python train.py --norm_eps=1e-05 --qk_norm=false --init_std_up=0.0449 --init_std_down=0.00622 --schedule="wsd"
MLP neurons of a small language model. Each row is named by its layer, matrix (gate and up: input weights) and neuron, and shows model dimensions 64-191. Each number is 128 + 24 x the weight over its row's rms, rounded and kept within 0 to 255. A neuron's up and down rows have the sign that makes its largest values positive.
Before each neuron's rows, "fires on" lists the tokens most often at its 100 highest values on Wikipedia text that the model never trained on.

fires on: "Th", "t", "th", "wh", "s", "l"
L9.gate191 [153 131 116 137 165  98 165  99 175 146 153  89 137 131 135  93 109 170 144 170 202 149 136 120 133 111 161 106 159 144 118  91 132  99 138 133 154 181 117 115 188 112 149 113 147 104 130 166 127 131 147  90 134 113 146 115 126 123 108 113 111 153 142 123  96 152 148 152 140 152 129 119  98 142 114 136 132 126 112 129 114 136 104 145 153 118  98 131 132  89 105 121 129 110 101 116 137 141 164 118 120 153 153 114 113 106 154 123 124 110 138 107 129  82  82 130 171 123  95 152 131 129 130 109  72 116 136  97]
L9.up191 [183 138 153 140 127 127 184 128  63 153 122 119 136 104 115 130 136 115 102 125 133 137 161  94 136 107 153 128 135 145  90 160 106 118 144 116 174 125 104 127 155 138 140 133 182 115 121 151 116 145 185 108 152 107 155 122 148 130 126 149 155 137 171 106 104 116 113  82  89  79 147 127  85 118 118 116 119 113 119 132 137 102 107 103 180 132 106 115 131 123 157 117 131 140 146  98 145 109 147 120 111 121 116  95 146 158  95 123 106 148 116 104 144 116 135 100 119 119 137 141 110 126 139  92 107  92 102 124]

fires on: "Bl", "bl", "am", "val", "og", "Val"
L8.gate251 [114 113 166 103 150 131 121 129 115  97 148  97 140 130 137 119 106 122 125 151 131 153 152  96 126 127 137 151 128 137 111 109 111 127 128 149 149 116 152 129 125 134 167 146 133 146  33 131 155 122  98  93 127 134 150 104 130 146 167 106 178 100 120 103 119 143 150  94 121 117 152 134 147 133  97 130 163 114 181 126 118 127 159 156 106 134 115  96 143 151 114 134 105 142  97  82 162 127 130 101 147 131 124 107 134 100 121  95 134 167 154 147 119  69 130 148 133 121  89 119 122 152 144 134 128 139 195 131]
L8.up251 [ 83  96 139 157 121 155 131 153 156 137 123 139 142 151 113 118 152 126 122 140 171  91 116 144 159 158 156 119  91 125 155  89 133 159 174 154 147 153  89  95 167 134 140  61 148 142 101 158 117 126 157 112 133 119  97 128 167 140 135 138 176 164 122 134 106 128 144  85 125 139 120 126 144 141 131 147 120 141 138 141 108 157 113 162 148 141 124 142 114 148 122  99 133 136 136  99  96 114 105  84 105 113 140 115  90 143 112  80 122  99 128 130 158 133  70 152 142 133 119 117 120  96  94 143 134 164 168 191]

fires on: "er", "ber", "es", "on", "in", "an"
L8.gate316 [ 96 119 151 125 123 110 118 127 189 114 132 100 114 140 145 101 130 147 133 175 115 157  76 142 104  90 132 103 116 104 112 150 126 148 172  86 116 104 134 173 164 119 125  86 112 126  97 119 148 159 132 132 133 155  98 108 104 148 125 124 149 111  90 150 104  89 121  92 150 122 117 101 114 174 140 110 146  93 152  95 164 135 112 140 150 145  86  90 161 136 113 120 147 107 203 113 103 163  99 105 151 115 137 151 137 152 154  79 116 203 146 119 146 132 114 141 114 117 119 135 106 108 120  79 129 109 147 119]
L8.up316 [119 124 103 115 122 140 143 169 140 110 130 120 124 131 166 106 135 149 131 131 116  95 145 126 128 124 154 120 127 100  86  81 147 131 129 127 148 175 114 135 181 101 117 140 133 119 135 134 137 165 135 114 124 125 108 125  86 116 150 125 116 141 131 142 120 122 164 122 183 141 121 123 140 133 122  74 121 142 168 120  88  93 139  92 141 103 152 124 121 132 111 148 119 128 118 101  72  95 120 134 122 122 147 103 118 142 135 138 133 176  86  93 123 127 121 154 139 129 153 137 110 102 105 103 155 123 115 103]

fires on: "y", "u", "ens", "some", "os"
L5.gate295 [114  83 167  87 130 144 111 122 130 164 141 143 115 122 123 147  87 157 141 155  92 149 151 116 114 124 104  88 110 163 149 121 125  90 184 129 111 118 129 178 143 101 100 118 141 119 138 166  88 139 107 113 147 121 136 140 119 124 126  95 120 120 133 112 138  97 150 140 148 111 134 132  92  97 134 165 148 130 173 111 162 164 163 157 131 109 204 142 107 130 124 130 118 104 102 152 113 142 133 115 126 114 126 131 130 132 113  85 121  79 125 123 119 128 114  89 111 113 130 149 139 116 144 152 145 132 122 142]
L5.up295 [108 100  92 122 115 148 120 138  76 140 137 101 200  87 162 145 123 145 151 128 113 132 150 156 123 129 138  92 101 152 114 114 123 158  99 124  60  99  98 114 132 137 114 113 111 119 138 157 154 124 118 140 140 141 169 120 103 107 138 130 135 156 150  91 130 143 136 119 142 101 129 107 126 101 125 125 126 135 109 114 133 159 116 139 156 117 128  85 156 102 137 100 119 110 140  98 139 127 136 155 132 114  66 125 114 101  97 128 123 131 149 128 165 100 139 117 105 131 140 152 138 138 156  97  61 125 135 166]

fires on: "ap", "od", "il", "as", "ro", "| "
L10.gate341 [137 147 137 147 123 151 119 144 113 133 115 142 110 155 124 118 144 147 138 113  86 130 140 117 127 122 110 123 116 135 124 153 102  95 127 165 157  64 149 110 125 107 170 147 135 107 130 164 134 115  73 147 108 153 105 113 138 104 128 122 190 147 117 156 166 100 124 128 117 139 111 122 142 116 163 153 135 122  99 151 157 145 101 179 131 137 140 146 159 117 119 103 134 123 160 149  80 125 137 153 157 121 122 116 148 111 170  95 178  82 184 131 101 127  96 125 145 146 128 181 135 122 122  64 104 142 122  87]
L10.up341 [163 133 116 143 122 105 155 177 123 152 120  85  98 120 123 134 136 122 141 113 119 167 169 146 144 126 137 123 118 137 124 134 137 120 147 119 125  91 136 145 132 127 146 134  96 140 118 127 109 183  98 123 147 189  97  89 175  81 139 130 127 167 134 125 115 147 124 145 139 148 132 127 110 142 148 154 142  63  90 146 142  94 110 131 133 100 110 116 158 143 143 134 146 104  88 148  95  97 150 162 119 139 103 138 110 108 184 107 160 119 148 123 146  84  48 143 129 104 123 154 133 155 117 107 120 105 128 114]

fires on: "| ", "ap", "our ", "(", "′", "Lou"
L6.gate244 [136  95 143 124 135 175 135 118 110 120 117 120  76 125 165 110 166 166 142 103 157 126 100 134 123 115 125 115 150 139  91 133  74 138  69 159 127 139 113 121 142  79 133 144 123 137 115 181 131 124 106 138 122 141 115 156 105 118  99 162 154  76 117 159 147 116  97 142 143 134 144 105 124 109 120 162  90 111 136 190 110 171  98 134 143 140 143 133 140 117 119  93 136 143 155 128 165 133 160 154 153  98 139 153 150 110 161 124 121 132 119  72 108 101 138 161 126 140  99 164 167 136 160 125 122 130 152 139]
L6.up244 [163 101 133 126 145 161  91 122 145 125 115 125 141 131  83 145 124 136 112 128 109 124 106 166 190 133 113 151 122 163 117  95 127 142 103 155 178 143 146 148 112 140 166  99 121 126 110 110 100  73  86 167 165  91  96 114 128 115 103 156 120 115 118 128  92 138 122 116 116 164 122 134 138 133 129 125 113 106 129 204 139 130  84 130  86  84 103 135 122 158 113 139 156 145 152 129 174 163 118 100 185 122 116 112 159 119 149  82 157 155 121 120 137  96  99 163  77 145 164 133 114 100 117 140 133 129 100 146]

fires on: "ab", "dr", "inc", "thr", "s "
L8.gate307 [125 135 142 133 146 133  97 141 105  89 152 100 131 121 134 176 136 108 157  84 163 159 114 130 134 145 134 112  90 142 103 124 146 155 138 124 143 139 141 143 129 138 115 146 144 117 137  94 153 143 104  95 123 117 142 143  91 132 136 117 128 146 132 153  49  96 105 146 123 125  88 178  75 130 138 162 118 106 146 119 116 149 134  88 134 123 129 147 148 134 136 107 198 113 107 135  78 127 166 139 163 147 132 111 105 158 117  73 123 121 116 112 147 140 176  97 143 102 129 150 121 111 160 131 101 108 133 148]
L8.up307 [153 101 127 139 127 128 113 142 135 143 128  74 120 134 127 143 132 143 162 124 178 144 121 132 148  92 102  89 164 176 133  86 121 136 127 178 148 143 101  89 117 131 124 103 124 113 132 122 142 164 116 125 159 118 109 136 110 122 146 189 107 140 126  97  90 148 145 121  78 115 150 147  67 121 120 118  85  91 126 135 146 131 119 163  68 155 160 127 141 102 163 166 146 110 137 117 129 100 150 119 134 127 120 102 157 139 101 153 156 123 153 131 124 154 147 132 164  99 137 145 166  72 109 107 136 163 152 149]

fires on: "us", "p", "os", "c", "as", "op"
L9.gate85 [106 121 109  94 116 187 113 134  81 122  98 148 119 156 116 134 115  96 127 153  75 150 134  97 118 148 102 101 107 121  88 123 193 127 136 124 136 132  94 160 146 108 104 102 105 106 114 196 101 152 113 169 160 142 137 106  89 142 120 171 132  84 153  94 147 123 108 102 139 141 157 133 118 124 118 106 140 159 132 115 143 132 130 131 131 187 153 157 174 171 122 165 110 106 127 117 135 156 117 151 119 132 125  84 166  89 117 132 188 100 133 122  91 102 154 117  99 132 140 140 142 128 147 134 113 165 127 124]
L9.up85 [177 166 153 125 124 127 133 111 119 116 140  93 124  92 129 139 152 133  61 140 151 160 135 124 149 136 133 140  99 128 141 137 125 112 106 166 150 127 116 149 129 149 155 110 152 131 131 147 171 168 140 121 124 145 160 137 153 107 173 181 152 124 130 167 133 131 128 135  86 142 104 106 163 160 138 121 131 108 158 118  94 113 147 133 118  84 161 150 196 160 150 173 150 127 130  91 167 102 104 153 152 113 145 117 146 107 128 127 161 160 140 141 148 143  96 132 125 187 131 131 165 118 109 113  98 105  91 144]

fires on: "b", "f", "trans", "d", "h", "st"
L6.gate314 [134 150 126 118 123 148 160 124 135 166 111 117  66 119 105 120 128 114 129 114 128 133 108 131 135 114 134 136 110  99 118 153 132 118  82  99 133 152 155 122 138 126 107 106 152 111 129 135  91 129 157  88 146 116 156 132 131 175 137 144 138 158 101 142 114 116 170 138 133 127 128  85  97 110 168  85 141 103 109  79  98 139 146 110 103 155 140  66 157 121 173 124 114 144 110  95 111 129 123 127 155 148 152 124 116 118 112 102 134 122 114 103 149 135 132 172  99  84 127 125 124 102 141 168 111  74  90 132]
L6.up314 [163 146  81 129 134 111 134 153 165 103 156 107 106 103 119 139 131 151 124  81 148 132 141 139 111  81 123 177 128 102 110 162 121 169 139 128  84 130 127 114 160 133 156  94 106 151 149 137 118 145 122 114 102 125 103 146 122 129 105 121 104 152 115 127 111 106 144 119 165 124 171  98 131 127  93 152  99 135 107 118 158 147 107 144 149 115 103  85 144 135 178 167 136 138 117 167 138 106 113 118 149 117 121 130 114 127  78  73 159 140 137 139 108  93 157 183 150 149  89 138 175 112 170 105 110 113 149 152]

fires on: "ag", "g", "ast", "ig", "reg", "al"
L6.gate79 [146 107  87 155 122 135 107 116 175 148 122 138 143 112 104 132 141 139 149 115 131 135 117 184 156 110  78 132 151 116 122  81 129 175 184 112 113 109 171 168 128 104 165  96  98 104 103 116 114 155 118 108 127 146 131 137  77 120 108 130 140 101 135 131 145  87 140 103 139 103 153 164 182 132 153 143 109 158 159 142 108 149 155 151 142 135 128 114 119  79 116 140 155 113 143 123 113 133  97 109 127 147 151 167 157  92 174 136 150 119 144  59 119 107 169 127 129 111 143 118 120  96 133 106  82 171  57 163]
L6.up79 [125 149 128  95 124  77  62 145 155 145 115  98 136 135  93 136  91 121 125 154 142  87 130 144 115 139 127  93 131  95 120 125 104 141 135 118 128  46 164 128 106 147 202 117 150 133 129 141 105 114 103 107 113 159 137 119 103 125 135 145 168 180 108 108 145 102 105 107 137 141 126 125 126 138 156  82 119 143 104 165 126 111 200 124 152 144 109 154 116 112 114  69 167 121 160 105 144 132 127 106  99 111  97 111 122 152 122  62 154 127  90 111 137 124 120 126 116 161 142 161 129 131 146 165 123 159 151 140]

fires on: "ab", "ti", "sid", "p", "fl"
L6.gate165 [118 140 143  93 156 131 121  95 142 151 168 145 121  52  88  93 144 116 185 119 189 167 175 122 177 156 115 121 140 156 135 121 111 149 153 131 140 122  89 139 146 124 139 124 123 133  80 134 128 102 170 128 109 167 153 172 106 115  86  76 127 157 100 158 105 117 127 123 125  95 139 152 107 145 114 117 152 105 136 133 143 118 127 135  98 125 127 118 156 122 116 131 108 118 136 150 108 164 144 119 118 141 140  98 144  99 168  91 105  72  84 140 107 121 138 140 134 118 113 132 165 144 142 116 189 133 125 136]
L6.up165 [160 148 134 110  77 134 139 167 130 150  98 115 123 142 126 148 143 151 110 136 136 137  95 170  91 118 150 117 140 115 148 145 115  82 163 188 151 134 134 164 123 119 149 144 121 120 107 121 140  99 127  96 127 141 123 142 125  82 123  93  95 114 131 125  99  71 136 132 103 150 137 152 124 127 120  78 122 121 111 100 150 108  98 135 118 169 153 141 130 113 106 140  86 132  90 115 105 142 137  88 118  93 106 100 130 125 126  91 133 123 167 142 125 135 169 134  59 154  92  66 142  99  97 141 151 100 142 125]

fires on: "b", "w", "ar", "u", "te", "en"
L5.gate195 [159 115 151 129 127 124 142 124 113 161 108 129 111 154 100 144 118 128 109 147 139 142 172  97 107 125 111 161 121  89  87 171 153 125 144 129  94 109  80 140 151 127 108 166  50 115 171 108  92 118 104  89 142 117 139 121 136 192  99 127 124 175 133 149 127 132 139  94 114 124  93 142 136 153 154 120 116 111 120 135 111 135 147 130 122 128 127 156 139 170  95 132 131 139 115 125 139 146 101 144  94 155 114 132 127 126 114 112 178 139 105 163 122 113 123 133 132 125 109 112  97 122 106 127 128 142 154 109]
L5.up195 [144 135 155 124 143 140 107 106 138 157 125 133 138 135 131 155 161 111 152 141 121 146  84 123 104  87 118  78 171 139 148 122 101 104 112 125 152  97 122 135 170 121 128 164 138 130 172 138 160 156 118 133 164 114 117  46 176 123 131 108 155 115 113 187  99 122 184 138 157 131 128 126 102 123 143 133 118 134 132 115 135 132 124 137  71 107 131 180 106 148 108 107 105 147 107 107 145 122 136  98 137 132  92 101 115 120 160  59 118 165 156 145 122 169 126 134 136 118  71 110 134 138 165 154 116 121 172 153]

fires on: "o", "u", "be", "Jo", "Mi", "oo"
L2.gate290 [167 153 111 157 131  91 159  96 104 124 145  68 165 139 124 111 135  74 137 137 124 129  95 112 108  89  83 157 114 101 141 181 116 150 126 112 126 135 120 130 160 137  94 157 136 126 128 128  89 123 131 139  95 137 108 169 108 148  98 152 148 100 147  94 119 131 150 153 152 150 126 153 112 161 105  91 119 119 151 143 126 129 142 168 161 131 133  87 141 137 147 190 131 129 158 125 145 131 161 164 132 167 101 135 141 111 107 110 112 124 120 142 106 123 108 162 129 116 151 127 128  68 141 168  88  91 109 163]
L2.up290 [173 147 107 201 108  91 142 158  89 116 162  78 139 122 136 114 156 100 142 132 129 138 133 140 142  96  94  91 124 137 142 152 106 152 127  79 129 114 137 144 140 137  97 152 100 114 131 124 117 124 135 110 132 117 106 159 126 126 111 152 133 121 137 111  84  88 121 131 149 135 112 117 131 156 146  83 142 125 134 119 128 124 145 181 137 132 149 130 175 122 188 143 130 128 151 175 118 127 158 131 127 138  98 162 157 151 100 162 131 106 112 174  78 112 126 162 136 127 120 128 156  93 116 180  54  94 124 104]

fires on: "wor", "um", "od", "w", "plac", "b"
L10.gate383 [108 141 167  91 121 146 123 127 116 114 134 137 124 122 133 164  77 123 140 108 104 119 106 172 110 112 126 137 124 136 115 164 138 153 130 113 131 122 147 143 123 123 135 135 114 131 120 136 122 117 114 111 184 110  85 154 139 159  95 114 138 131 139 141 154 117 104 123 143 114  91  98 101  90 107  86 151 119  84  93 114 127  96 116 164 162 179 160 143 108  84 130 107 137 151 181 171 150 125 149 117 184 128 152 142 117 170 110 111 112 105 134 124 143 163 157 124 100 101 122 134 136 131 136 140 147 150  60]
L10.up383 [121 141 174 108 148 132 108 123 122 127 157 142  93 192 142 176 154 120 152 151 119  93 127 100 120 102 130 146 141 127 156  90 125 187 158 106 137  78 149 111 142 122 131 153 131 138 164 173 130 132 112 127 135 119 147 117 126 113 150 134 148 144 133 142 146 164 110 125 150 114 162 109 125 154 128 142 115 101 136 113 114 138 123 123 106 128 133 194 110 133 124 141  71 142 137 161 136 123 160 144 139 149 114 139 124 145  88 144 114 123 104 183 152 125 132  90 192 160 121 147 118 167 122  95  99 142 129  66]

fires on: "sig", "ag", "appro", "as", "att", "g"
L2.gate189 [121 141 136 119 142 132 133 140 108 136 146 111 117 131 131  93  94  83 136 143 161  56 126 142 142 123  94 137 130 111 103  79 104 135 155  81 118 127 135 104 113 153 157 108 121 119 131 112 108 126 170 127  95 130 104 135  71 117 122 148 134 101 127 125 110 104 111  99  94 129  77 118 126 136 106 165 141 103  79 142 126 109 113 145 170 159 111 143 134 127 128  95 127 146 106 116 136 164 143  88 109 129 123 162 125 121 121 155 170 144 100  63 107 139 139 127 137  94 122 125 145 124 190 103 125 151  84 128]
L2.up189 [164 115 188 125 133  95 139 148 149 159 135 120 107  93 168 162 122 125 144 118 155 125 113 128 104  93 135 119 122  83 139  91 112 122 135 103 144 144 148 136 128 126 109 137 192 126 170 148 160  98 137 108 111 107 167 149  78 150 134 175 173 119 139 150  78  69 105 116 160 160 129 123 144 143 130 179 147 125 116 157 168 102 125 125 123 107 153 115 116 106 112 130 135 146 119 105 124 129 165 132 157 137 111 115 135  98 115  98 103 109 134 105 111 130 132 124 138 130 130 159 129 118 156 136 174 111  94 124]

fires on: "dis", "us", "n", "is", "end", "as"
L10.gate150 [155 132 107  72 128 128  91 102 125  83 108 140 126  95 114  93 111 119 104 145 147 148 135 127 144 104 136 128  98 144 109 116 164 123 138 147 136 117 113 167 185 167 144 137 132 129 158 157 134 120 133 129 101 139 157  93 131 132 105 148 151 102 133 146 119 132  69 101 111 121 156  90 129 138  98  93 135  89 111 103 120 133 122 187 131 158 138 128 114 136 111 103 147 155 107 169 136 116 122 180  92 146 100 135 140 117 131 119 155  76 130 131 135 120 115 117 132  94 134 146 168 152 157 123 114 112 127 110]
L10.up150 [132 148 125  83 105 145 122 136 110 150 101 149 115  74 120 140 116 123 130 152 128 113 102 114  89 113 191 107 141 134 111 130 130 150 106 115 167 113 102 132 138 148 158 104 168 138 142 178 101 154 122 140 119 160 125 111 132 128 160 123 143  95 141 103  97 143 123 149  98  99  92  83 164 137 134 136 107 116 151 146 110 124 156 123 112  92 122 137 117 142 119 113  91  83  94  89 151 108  91 154 134 168 119 120 132 121 146 136 125  63 117 124  98 134 104 118 179 150 113 101 130 137 133 108 116 136 166 140]

fires on: "es", "orn", "as", "am", "ers", "ard"
L6.gate74 [113 135  75 117 105 117 143 151 130  91 142 112 102 135 125 110 131 161  93 117 131  93 131  88  95 126 105 130 119 130 147 135 150 130 120 170 123 149  95 148 186  78 160 123 138  92 149 114 157  98 127 118 132 132 148 186 162  97 151 111 127  96  95 143 139 164 150  94 133  81 109 113 136 140 103 108 144 131 118 146 125 121 158 136 138  87 141 157 161 137 132 116 147 120  92 130 106 131 144 114 110 119 132 112 111 106 140 128 153  87  98 126 135  92  91 136 122 176 115 118 110 134 140 136 148 133 118 103]
L6.up74 [147 113 135 110 150 117 181 147 140  81 144 145 132 135 138 122 125 149 105 114 118 148 112 143 145 129 113  84 140 170 114 120 150 153 149 158 127  87 136  67 131 155 135 136 144 128 150 126 146 129 137 170 112 143 123 146 192 140 132  97 168 129 122 157 136 142 107 125  89 101 103  95 152 109  83 135 122 158 166 141 149 134 136 120 130 155  98 149 104 113 119 127 116  98 136 116  80 167 166 114 168 128  93 126 133 141 198 137 132 127 117  76 126 104 100 107 127  96 163 138 157  99 119 137 133 100 120 161]

fires on: "f", "Th", "tw", "Tw", "qu", "wh"
L9.gate16 [116 118 133 118 101 144 164 106 142 120 138 143 135 103 125 115 136 132 118 157 168  86 116 168 141 103 169 134 110 183 144 153  91 154  56 147 155 135 127 154 123 148 101  96  94 106 118 119  93 128 107 146 111 141 163 103 174 144 130 148 122 107 132 136 110 105 148 164 143 123 166 138 125 165 129 126  90 134 202 101 106 124  95  84 166 155 127 147 116 129  87  98 104 125 136 128  85  99 147 169  55 137 133 114 129 122 154 134 124 107 119  90 106 134 112 143 110 156 114 130 137 152 127 128  95  98 143 120]
L9.up16 [148 119 155 149 101 146 157 124  86 155  96 135 129  82 142 106 137  87 101 149 122 134  91 130 166  92 130 126 122 164 138 173 126  81  98 121 146 131 159 131 129 103 122 112 118 110 112 165  84 128 124 110 126 143 156 158 143 166 131 112 110 131 124 106 127 126 163 122 123 120 125  84 142 178 112 101 150  63 162 101 136  82 110 104 135 135 148 133 133 112 120 151 179  93 150 143 148 134 115 132 132 114 131 133 108 139 126 104 111 120 131 105 110  99 129 114 151  97 154  73 144 110 117 103 148 156 107 131]

fires on: "the ", "and ", "s ", "ts ", "its ", "' "
L6.gate242 [130 121 174 130 122 137 127 155 168 106 146 130 127  91  94 132  99 117 137 143 132  99  95 109 113  91 120 159 152 111 125 162 173 102 115 122 114 137 162  88 113 144  64 139  60 150 136 123 118 148 113 110 134 118  91 126 128 101 133  98 132 103 127 131 105 127 123 154  97  75 130 108 175 126 123 177 109  99 101  99  92 114 119 134 106 116 115  84 127 114 147 130 144 135 134 139  86  76 152 146 111 157  99 152 151 130 119 115  95 187 145 116 117 129 113 122 139  94 123 132 125 142 117 136 154 141 196 123]
L6.up242 [150 105 139 146 126 141 128 185 131 122 127  97 130 136 134 134 118 127 138 134 115 149 115 120 130 123 174 100 132 143 138 115 143 119 125 200 127 143  92 139 149 125  98 117 132 158 140 140 124 106 158 103 108 135 119 109 125 145 173 132 172 143 120 122  54  76 148 167 117 106 150 120 105 141 147 152  86 103 110 117 135 120 143 114 116 144 118 153 144 160 136 110 117  82 116 104 160 137 163 138 126 132 115 139 142 132 152 130 110 134  87 139 120 128 163 114 166 120 162 148  91 131 124 136 133 160 180 152]

fires on: "ab", "b", "peop"
L8.gate131 [141 143 125 132 161 149 130 174 118 160 107 108 116 170  88 135 170 147 147 121 203 123 105  79 116 138 118 119 136 115  94 164 142 154 113 151 135 131 153 145 132 172 124 145 124 123 143 129 121 137 124 132 130 142 128 177 172 155 132  90 105 115 110 181 109 124 143 141 104 116  68 116 122 126 153 108 141  96  77 112 127  86 111 119  64 155 134 114 153  88 120 140 157 159  97 157 136 148 104  89 130  93  85 140 120 133 109  80 149 121 116 141 149 143 151 146  87 124 137 131 142 149 164 105  99 141  99 138]
L8.up131 [127 164 131 117 141 139 118 159 154 154 141 109 111 105 114 112 126 146 136  84 164 117  94 136 119 146 139 164 120 160 111 135 105 165 160 152 146 120 175 153 111 106 176 165 171 124 168 149 164 139 147 124 152 118 172 140 112 146 177 152  97 129 119 116 131  65 111 153 104 140 137  77 131 131 113 124 110 129  98  90 133 147 146 160 119 169 171 134 124 117 131 169 118 130 154 168 124  99 158  76 119 113  92 162 124 131  99 102  85 150 128 118 145 128 174 122 143 132 126 110  98 148 140 115  92 127 123 151]

fires on: "D", "-"
L10.gate275 [ 97 123 142 135 136 149 172 128 128 125 115 127 134 132  97 129 115 125 114 120 121 122 121 138 116  78 126 115 172 105 144  90 112 133 137 116 143 173 137 159 146  97 131 136 150 101 136  84 122 116 101 124 154 159 155 155 157 148  97 116 141 108  90 109 116 143 108 161 149 168 100 140 123 163 124 132  98 150 145 120 109 148  97 136 151 124  98 114 144 155 118 145 127 120  96 138 145 154 163 136 145 137 163 123  83 104 170 132 158 111 113 122 138 149 173 148 133 126  88 136 128 111 155 112  83 120 150 161]
L10.up275 [141 143 126 125 134 114 121  88 144  99 130 141 103  92 147 155 103 157 110 103 139 110 110 108 143 114 115 157 105  85  71 147 125 119 198 107  88 104  98 151 107 134 114 134 139 159 118 144 136 103 145 133 134  94 133 117 152 117 117 129 116 147  96 131 115 119 167 156 114  95 103 117 118 105 128 129 145 137 182  99 109 126 166 148 130 101 134 121 108 136 110 155 125 118  93 171  97 142 114 149 169 180 127 113 125 117 119 137 138 133 103 121  97 157 105 130 178 118 118 101 117 131 134 133 121 129 147 139]

fires on: "Ser", "os", "er", "an", "el", "it"
L2.gate70 [137 137 136 112 166 112 128 119 127 155 107 125 115 140 116  89 134 123 127 110 139 143 142 119 139 109 168 133 163 138 129 120  97 149 171  91 124 147 150 123 127 126  91 132 127 188 120 129 120  99 151  96 108 119  93 105 189 102 103 124 159 119 136 123 115 144  64 164 159 111 133  83 149 170 144 120 128 105  88 106 132  92  91 177  94 119 107 134 160 127  99 121 118 139 129 105  79  85 136 153 142 119 122 159 103 165 161 125 138 143 114 149 117 158 138 173 108 114 100 184 159 119  82 130 115 132 131 173]
L2.up70 [ 96 118 100 131 112 136 127 139 130 104 127 126 119 121 134 121  99  93 138 157 148 148 132 139 162 141 158 137 128  81  69 126 152 145 114 112 138 117 118 142 163 108 132 141 138 124 114 119 155 106 131 188 131 180 127 129  97  99 129 135 122  66 153 131 114 156  89 116  97 160 112 114 178 133  93 130 121 151 147 139 163 128 123  88 105 122 147 148 137  98  86 128 152 139 104 138 145 145 113 159 158 138 130 131 136 116 167 136 177 160  91 115 113 132 136 181 149 142 162 111 147 120 170 157 144 108 134 160]

fires on: "as", "vis", "uc", "os", "contin", "im"
L10.gate24 [132 120 139 140 105 123 125 175  89 114  98  92  76 165 106 104 103 141 166 128 144  86  87 135 127 108 113 109 148 147 117 155 128 178 110 169 128 161 112 145 135 142 142 132 142  78 131 136 140 141 128 135 119 114 132 142 146 114 108 154 134  82 157 140 109 138 110 136 121 133 139 114 125 145 119 101 160  95  90 133 128 142 150 144 110 153 134 162 123 122 156 137 137 172 127 109 121 129 125 177 130 149 179 168 139 128 169 112 184 147  92  97 123 113 166 130 156 113 131 115 139 135  97 129 106 182 113 107]
L10.up24 [133 138  96 141 104 110 109 116 174 131 132 110  96 109 127 150 150 113  82 129 157 136 161  60  91 132 163 124 114  84 151 171 143 131 153 140 132 121 114 145 109 135 115 127 140 126 130 153  94 129 134 156 133 153 160 137 102  90 134 178 153 150 164 131 134 132 123 161 114 148 134 104 140 109 137  96 144 140 121 132 109 154 152 141 181 130 123 122 138 117 151 155 129 162 124 146 100 133 136 132 110 150  94 137 130  96 119 122 115 163  87 159 134 142 144 113 138 144 157  98 168 122  92  90  97 134 133 154]

fires on: "y", "al", "some", "Personal ", "also"
L5.gate299 [112 157 123 111 111 149 141 146 109 158 152  82 167 148 144 130 109 135 101 122  95 116 131 144 138 117 101 116  96 166 131 128 112 109 149 131 162 110  98 143 134 151  86  83  88 140 153 139 124 129 126 117 144 180 158 115 149 113 104 129 110 131 119  63 121 117 120 125 114 112 134  96 108 129 113 151 159 103 144  95 130 154 121  89 175 126 124 155 130 121 151  98 114 114 149 114 149 152 144 166 185 129  65 130  88 128  82 116 121 102 127 127 114 115 156 114 108 135 139 131 145 146 131 174 107 110 159 125]
L5.up299 [ 96 106 121  75 158 163 117 138  96 106 135 119 118 131 129 103 109 159 113 168 109 135 109 154 125 143 140 108  93 183 158 132 176 178 106  78 110  81 134 126 167  74 145 140 129 112 112 171 159 134 122 157 135 121 131 149 148 111 131 127 141 138 131 100 145  99 111  81 140 105 124  91 103 142 141 150 126 132 105 101  92 113 101  87 130 143 123 120 105 127 156  87 133 130 125 129  88 154 126 123 106 115 122 167 127 139 130 132 112 116 165 160 136 153  94 102  98 112  87 154 122 149 136 128 119 152 118  81]

fires on: "o", "u", "i", "h"
L10.gate178 [131 152 100 149 143 156 133 127  99 144 104 132 121 147  99 152 114  84 113 117 162 102 155  82 119 106 104 112 125 112 114 171 125 145 102 147 146 108 116 145 148 144 100 141 157 151 149 125 168 155  87 129 103  89 121 131 127 140 122 134 163 106 135 114 134 100  87 159 159 109 129 164 127 138 108 140 132 102 162 146 145  94 121 149 157 121 106 126 115 174 109 152 158 132 132 160 141 138 155 150 111 115 144 123 129  88 140 148 121 127 144  70 111 122 151 128 163 122 127 147 191  81 159 157  95 142 140 125]
L10.up178 [123 158 144 138  87 170 166 134 121 160  98  92 145 142 120 144 147 119 100  79  90 188 161  92  97 167 125 130 163 111 110 129 100 124 111 103 101  95 133 154 159 155 144 125 145 150 143 115 144 140 110 100 133 118  68 137 121 121 161 134 129 110 122 133 132 120  93 153 152 143 137 144 153 133  73 120 183 167 120 128 101 123 168 178 103 159 123 114 132 128 118 129 113 142 128 157 109 121 124 165  97 129 113 129 112 124 127 123 111 127 116 136 109 133 131 118 158 102  78 148  85 131 141 138 114 108  95 142]